config.toml
d_model = 192
head_dim = 32
norm_eps = 1e-05
attn_scale = 0.201
tie_embeddings = false
optimizer = "cautious_adamw"
lr_head = 0.00809
doc_mask = false
dataset = "wikipedia_en"
MLP neurons of a small language model. Each row is named by its layer, matrix (gate and up: input weights; down: output weights) and neuron, and shows model dimensions 32-127. Each number is 128 + 32 x the weight over its row's rms, rounded and kept within 0 to 255. Numbers have three digits each. A neuron's up and down rows have the sign that makes its largest values positive.
After each neuron's rows, "fires before" lists the tokens most often just after its 100 highest values on Wikipedia text that the model never trained on.

L6.gate447:108136160120115106155130110153135113104186036151095029159121122178152138120126181107170160083160129153125123123127200080109131090141160139137118162093121133146105107062155155172135109154117109187151115186167078099111069151169193112073125089144115148139152131150130144104102087119144178138
L6.up447:136181044145120105149074112168097101096142138113097056095100057097173202091151110174172133165123129224127135141091119131168080154109134110122159167114161165130127126096075136077103102146165130101082102159122088092174146151159102143080112112199223108091152145114173127123111164066097169121
L6.down447:132085115128128156069085129124074162141150089177170140099175084123128071155138072119063074173163053129147131128142071110160169078129135139114100176156099091134127101142115108169077202139113065169090132148145129066119090069140099183150134138149104117111155146114201150108107114107122137094
fires before: "l", "s", " V", "ap", "ment", "m"

L6.gate180:123064126065134101082145155154160175125111152153135096087194132160116119169115139151071159092119063156105129152151082128133140095125156152133058128076083104146123095121103174092173098132095140129140214104145153153166144132121124135098082123123040055145171145135118113109132190126121053123
L6.up180:089134169143142081107132114091138105134124106171154100182127154112088054098125117228124161071070145115129097110155097142110133115162143109139106125151163087128094140130148115145102166175111100116133125123160126039162116083142093084082045135119056125118146116132123144115137187105093096105
L6.down180:048122125178102142121131130136179166151131145102137166128137149073119099082150159160094139120139120111125135102138090091046085196174125158126103164142119104142111139086157105192061119146144175080076191124065175075135167106109151144113153169093112154133142113150098092098114061150157167096
fires before: "ol", "g", "ch", "f", "k", "ac"

L4.gate274:113128184115107089093157164198128088141045107134161100120171154114134094182099156136119102037166112170109130131098108136120168141095122159084052117106108115178111092130108118120143137138160156162184144120131091131108135156209163129084107134098135091166124116151181149127154156123101162065
L4.up274:098145134132142118096085137128124112105091119104116143184123179098154116168121159103137071149177122102101143129097162166180112132090152045124143119095137123124089083090178161082112156123171206136161077188148155113170160070130145162087133165066195126128159064093116158116138129128164131091
L4.down274:115107158126127146163121104146062154171116147080143091124160145144125154118131106113093124153129128126084139097068124141106110121034126081104127125097092157141201187204131154073044095076140157162051091129091058142070087102149103107163103142077168146105170148158125127101166089142171133155
fires before: "|", "-", "r"

L6.gate272:114149097148123092166162137088179181173107140174091117117077165181083173102199094136170102073134108124128111138095201118157139154127142188139125135144139168156096125101061110107143124070114098141128073099201155146135110142086149069117080112138120113149143080174170136138128171125083162095
L6.up272:118117171155147148126063144107181142125106102085110147111141127088167109108160151136130150140154109096150065114051122183157133104152117088153124090076143114086159130162116117154122108110136091136143103118154099220075065061155082183186149130084096096169158116115088167155144143095124147157
L6.down272:135185118110070092122163143110175175150135095124138118152135135041179120142172102132105130109150201114171195139124110172120067156158163140085166140147142114109108134101156181182206101126117136118108171134161133140084141133119084084163168127145130122149140155116144169127122148163111072108
fires before: "ment", "ing", "-", "y", "ur", "le"

L6.gate371:048110083086150125102176146116137092165150158102135126122093162145099161158148093135163156150109168112156172126129123130088136094130120184208139102097155149117118107123116101117134178176101123091163138209130144107117106140164115108178144147118159142153116083116128058102141148138151111126
L6.up371:108166099146114127136125117207118161141148128153080138124115103072165179158147070060082088155082162140152121070127088195102060161107143127101123133109129135130092147121138124089154148158183060112136108122113118112120147143168124210117147134127081142159135131110160102159104128166153106140
L6.down371:101129165158085147118111107206098158147126173156082161093120098111138161167108125147158134149071151150102130130145157152157116169101114127143133220134123120139128121116122132078099190146137171144134116120108109144101130154127092078111161143162088139128183173115127127128096141132044201067
fires before: "u", "le", "ary", "l", "t", "ip"

L6.gate226:076102135116170112121149075098119165159129137172123141111069107145094154131114088166173118114143100128062156206098122164156159163146115136121111103156135181216106148149118112156138152116115136126118157138153092141131172172146126119159171117118143068136171120121099103192121173145085166127
L6.up226:134113128165111089122114142109101190145120085196185102122109090149126141112167101173107156121126109124065099144166134115133176112132152120181085152200128087092125184057108116177191138153145168125150097117148179123115105122083169104142136138109091164121169101140123133101142166137111134105
L6.down226:068132150151153133147093142122144161138134144142165149153151167090126202170073129158118135125146163144090110180111074090149159151142130144155162154079135192157136127068120184139116133186157151071107132107108154130099101170154152172107157200123091141151137116125142099137177170102138162000
fires before: "k", "t", "w", "c", "am"

L6.gate367:102124126125131154154131089099106112123081116091151088087142191133145124105169140156099132125083091093103075180088087124071116177149126120138129122060110097123144127096166150148144120142142091078167144137084122135118135137201152110124163106139135161159145164140107077149124087100174187168
L6.up367:078100125079127141121180092099131121143104144190133146141154065147140178159106141129161151156156084079036097141097079177155115134132074154160149174148142130154121071096140101137162085154179122172159143180147152147064121163163127127102130123156155100079128083096091098120166098110134180171
L6.down367:123092123153129091096104071096059124044109098082160138096121162188093114100183118177073190160140125166148136167119105171099127124141069125104081139126157178116133100188129126153063121087168156059113155179095131130148199086116160126142167121104121166135113139179181143165122146133156206160
fires before: " ", "y", "i", "it", "ic"

L6.gate207:088064074109146158137170140113085109108129138166095134197104112184139127070136111161110146141118142137124151139148150178147160099138149150142160177173101154117070129115137142157127155106106170111135132142111114118150148135126143142112104127113145059200148088122109174079153170102150087107
L6.up207:135114067162158145056135129124151088124178132130115173118148062184156141108112107130099120193076089112162133166074091132090154113145129116061153109168167127125066127137134115167149159159194155097075127161116097152120133185118087134140148085050146120109174140139061068105087131116098085068
L6.down207:116193040087123085130110109127121091182125133158152158149120081140172075101167108154082122187176164139138120126150107136056134095189101136091155139106102176129124075150173140132141136153097149136135112112143136154154161137100134142173148100122125128082188165159084174143136132131165172116
fires before: " St", "N", "W", "0", "ip", "m"

L6.gate239:116117154101125093122122126130114087132084086103180074134152148091098087142155130112154171150155141119123146111120181067079153135145097130129129131127099140165089152119096101183193114103204143152132119180174134096100108100118115078109126169166068103136146158166111144090141170121161072040
L6.up239:100162178150077175139119167094120133122099106100123152151103076154070174080118137147122146134164149146110148087113103104146143115101169141065135155143142064125118151114138093161112100083178233157102127133144199142180152167114132112172074146160090176137125130138121144138094190161121115090
L6.down239:145109043207106123154111155109135174066147137143111153102150075114138173087105122101170095150121155131155160087162122110177081115108169134131172176146087077186206157105117096121022148155087128116130159157125162113197096120087111153168140108113170179122074179126105114123131128137157128129
fires before: "o", "ember", "k", "p", "c"

L6.gate467:162119139157096098134153165125151078123092139166186170202118122125116139183112139163132148131148090149099104121161084119130165142139126085191070133130108100159102121134152061097121111157127112095061124151156145082153133135131173159143134094113148120153133078158159166129158144081109056074
L6.up467:139165159138121164082077135131158131131121157165164207121149139098150081161174123115090113120152085174090138101112123151046147121114109117125141104091105127112186140113118068175147135128126138056182180132145156144133133117137123158079184159104087160177056074075141146088144127122162132067
L6.down467:121114082139200156105077135108138065142138097151136131060137120089132168164086062089153108127158148150151114105116118135107031117153147083126158153165162133120188071163129135140119168140096110126122125165185075108173128138138064158197121133157173168138149081113118136189080113138170143096
fires before: "ch", "c", "t", "er", "ric", "g"

L6.gate217:127123191122168068221175137107135148138102126108125055139116132094144134119163116141118096128108123096121191206099145134100178127098138159160095167096142098153097112141122143134179117088174101157198157098050083122104136175127190145089135122183120135175158123141141142102109100150113178126
L6.up217:140111132121117138192133090182115117138111091177142115099115149113074140188121136165108162112146139206137105093111148169200135087087121120106130135127123138133123197114098142133078139129113118072136126121125109139201103126190120167057128128131170154161096120129118066157167177122134118194
L6.down217:137136093101142114223073129113102116123136075077103106135037138107091119155138125086094136120134143119119094125143139113088183144170102147105136094135100147144162110134118115160122135138141106172125157125113026154184160115092131072202103075111155140089129143153072189180139130143119157124
fires before: " ", " |", "v", "f", " v"

L6.gate142:080148156129120118093208121088119150142120134112172086094095132131181126157163175119120179160081136093174120190109181122123134086059104125164080126171122138142110128101098099094130156129210120156162122134093117105115104101118086104156127122128097098123130111145141144138153143145114148081
L6.up142:173149160183143079150128155097134144152133164098070130143098182194086111166148043101130093102151146096139097208168133163108173145111130089074096101110120127126124117109142141161101060159144127107129139105141157189079131127133134104056128133092115115117189133153151073107147102150145119121
L6.down142:045142138193159100170115117163133201151149121109146087108132124113086130132059153207125156108096099126176167111124118182152121087171122148148127149135177107179182088202127048168038149116161133138112146128145152129098116118106180144125085123112106108129045109115143181113105111152114149108
fires before: " as", "her", "ot", "il", "od", "al"

L6.gate5:160148142126145081154146090098114110136063115134125084120089168093157089146093092107190123064171130158137112150123154155109124072092086170109079133080132167134128065071076163132148110128108111112122125116060088150113082096185119086136152153163103099192121141131133155165156104084100139152
L6.up5:114166145127116111116115083106135129154137109085120126135115166102139168077136064222119132127115155181130101135139224130121120114114110192145159195198147100118161122072132134134120095130155079112147089116108103134106086088115183130129115178087146122117196137111105144170155149158154117131
L6.down5:118125131133068149138083084092125139076114189137167087063119158104106194122160176182132100132137110159152092107106074185162119112121169125154160167137202115106074114120152073096064139147079135135098175138133107163105082129126132184082096149114085124170160125119147149121181135097078131099
fires before: "al", "s", " to", " |", "her", " "

L4.gate244:187098079090149124154107106180079092066104116154244145156138169061142122105128170166101104102145160176107095124189153116124158108125133107161116081110102154094176143155082109127144164125130148113127151160127112070107070172131195165147090164088131139114169136111116086134117175077121126111
L4.up244:137116132122155067118175032185146124139160177175128088042128117129130112125165147135098103151084176137069166126116161113022075125139077114184132087162079116096116143139171183106125177119071106104106069126082087145087130126125115109115096201155093161119126125159114110122145094143115132198
L4.down244:089113141152066137145144134149164122114132073129147164091113136200160170098123140153143130107208117115110118110083168126136187140109197135179123096060101133114075166109169108124148112102111165116145140180056148127124149155120105088153165191127149103180116122153095141195145181131109147124
fires before: "ers", "ly", "ic", "or", "i", "and"

L6.gate238:108189120128141135129161126147114108093137067093133143116145126106170146096145120094161132111136140090091121156118148074145164121112126158158074153157092090168116064124107113150099087109113149163148084098172084102169162088106140109062094087129144093116105143168141113192078178159161116101
L6.up238:119126111183124085103141135186190185094136103147078141192128105204159129122098145082117125138156130123113099144175118162106148118142115111120082137184104095117096110144124089132125075038110099179121143084123090084129067123192141137087113096143145085093097108159117139069126128103093101144
L6.down238:068103139098171150112122174101179146150170105064136112164093114127073133117178091119178093117194156101152114140111119109112088078184156082135139121128159156119127126060127142122125175171111144052104102145100138131103165124061112114144127150112093168181151121098183124169119130149145115151
fires before: "o", "ol", "w", "at", "ated"

L6.gate155:110101054122132093114135195106154045061091046205130161137119126150157111143171141151139124144146147135059127127138140159104123151140121212124115100143139088121143070157097145144151083115098106137211084113150107102159185170102180115213094148186167095135125136127149128138147144151152138110
L6.up155:166146069094093136135079105083199223134143104122187125088093118108130099157132151149120134121103101102144147150124113138171132214114120134084134093154148136124170112161153114125135095082158081167095104104142149082129139121149142136104093065080105153186131186143087158077122132081131100156
L6.down155:088078102136164189093147109232123153165143146084112142120160188131096123179180061170186142106079078178180114173116108142092123145086123103139132117117137143114153144094134085142179086101140155132156120125102066115077154105139050151171116197096126113119129137106109113132138149141089134141
fires before: "it", "t", "d", "es", "le"

L6.gate406:136140121169124083179134126103111115132160135167114075121130080156098083132171141130087100183168108124132144181146153130155137131119071115160056110112151135169095174081103140146127123121153128036094137173072121193172149149123108131084073159133106142142141179228165124076097130073178155044
L6.up406:096134147207090068119187101172130127078146140135126159136200112151133194130109182128162132134196135134152137146071121104103166122089219173125121096145118172236159045138097152118110117102118109168142126166101140132176108094168150160153128136128215101154120156193101126097141094097122139150
L6.down406:158185135158197155119169141101110107154067168127144149117102111123147107123152124115082073148067077069092165143157061118073103115159079164130124132109142094161109142075148131161057083143185096137099105058132162091089185201126175143081061132101106151135204143118118113148141090160078111154
fires before: "l", "le"

L6.gate109:123159133138095161161123115139079139192111104138080172101125086137126137105130110149183195175148089109159116144121122156120123153115123158178143164128196126115162137137112156079162200157170134073149148151042112088147141100135182120153128168148160100105120111149130213163064142055140146117
L6.up109:131177100185144149109110096107105171119187165098061094116096164125166172072121125098114108109109095190180114053143096054131126081135138157158101152100087167154105122106130161145116070156083125094129161140120116081072101136132136151094126173155115174103123095118089082110173091104162065141
L6.down109:129113117098159210178137129141142090137143133160080152134110100117167200116118188144164102067111143158099172081156124144107104121111122145145133128114151126084056133162126164131149152135121105206077104084159123145121129101136114157154161146085164076116086137163175127126158109140097093145
fires before: "or", "op", "ary", "s", "19", " C"

L6.gate114:164117121153189078177144109132106126110099139115093150048123130128091152127137121164176173121157057138096107087161110089083133140105138134124092121098151164147111114108104119112159132144164123173136128135096085130099051175126116153106130080141110067205105126135113159158169103140121158112
L6.up114:215162126177108172149139121099109093176148108118137149101124139153098138103146140212147160141093070087155172078133155085164137125053129097131109153106082123111163149204131161141151120159179105138116114124129068130118043179158068157148068106170108091161095111105172135149116156069122100111
L6.down114:143111138160078110127110166073095128125076155159093151180159113120095100148131145097055124171148191127146157110126087127128146134157148111152188127146188134096109110127115068149006136143116210099121137122177136164128170085090098085135072141118181156096128097125121107111129108140131104153
fires before: ",", "4", "3", "5", "r"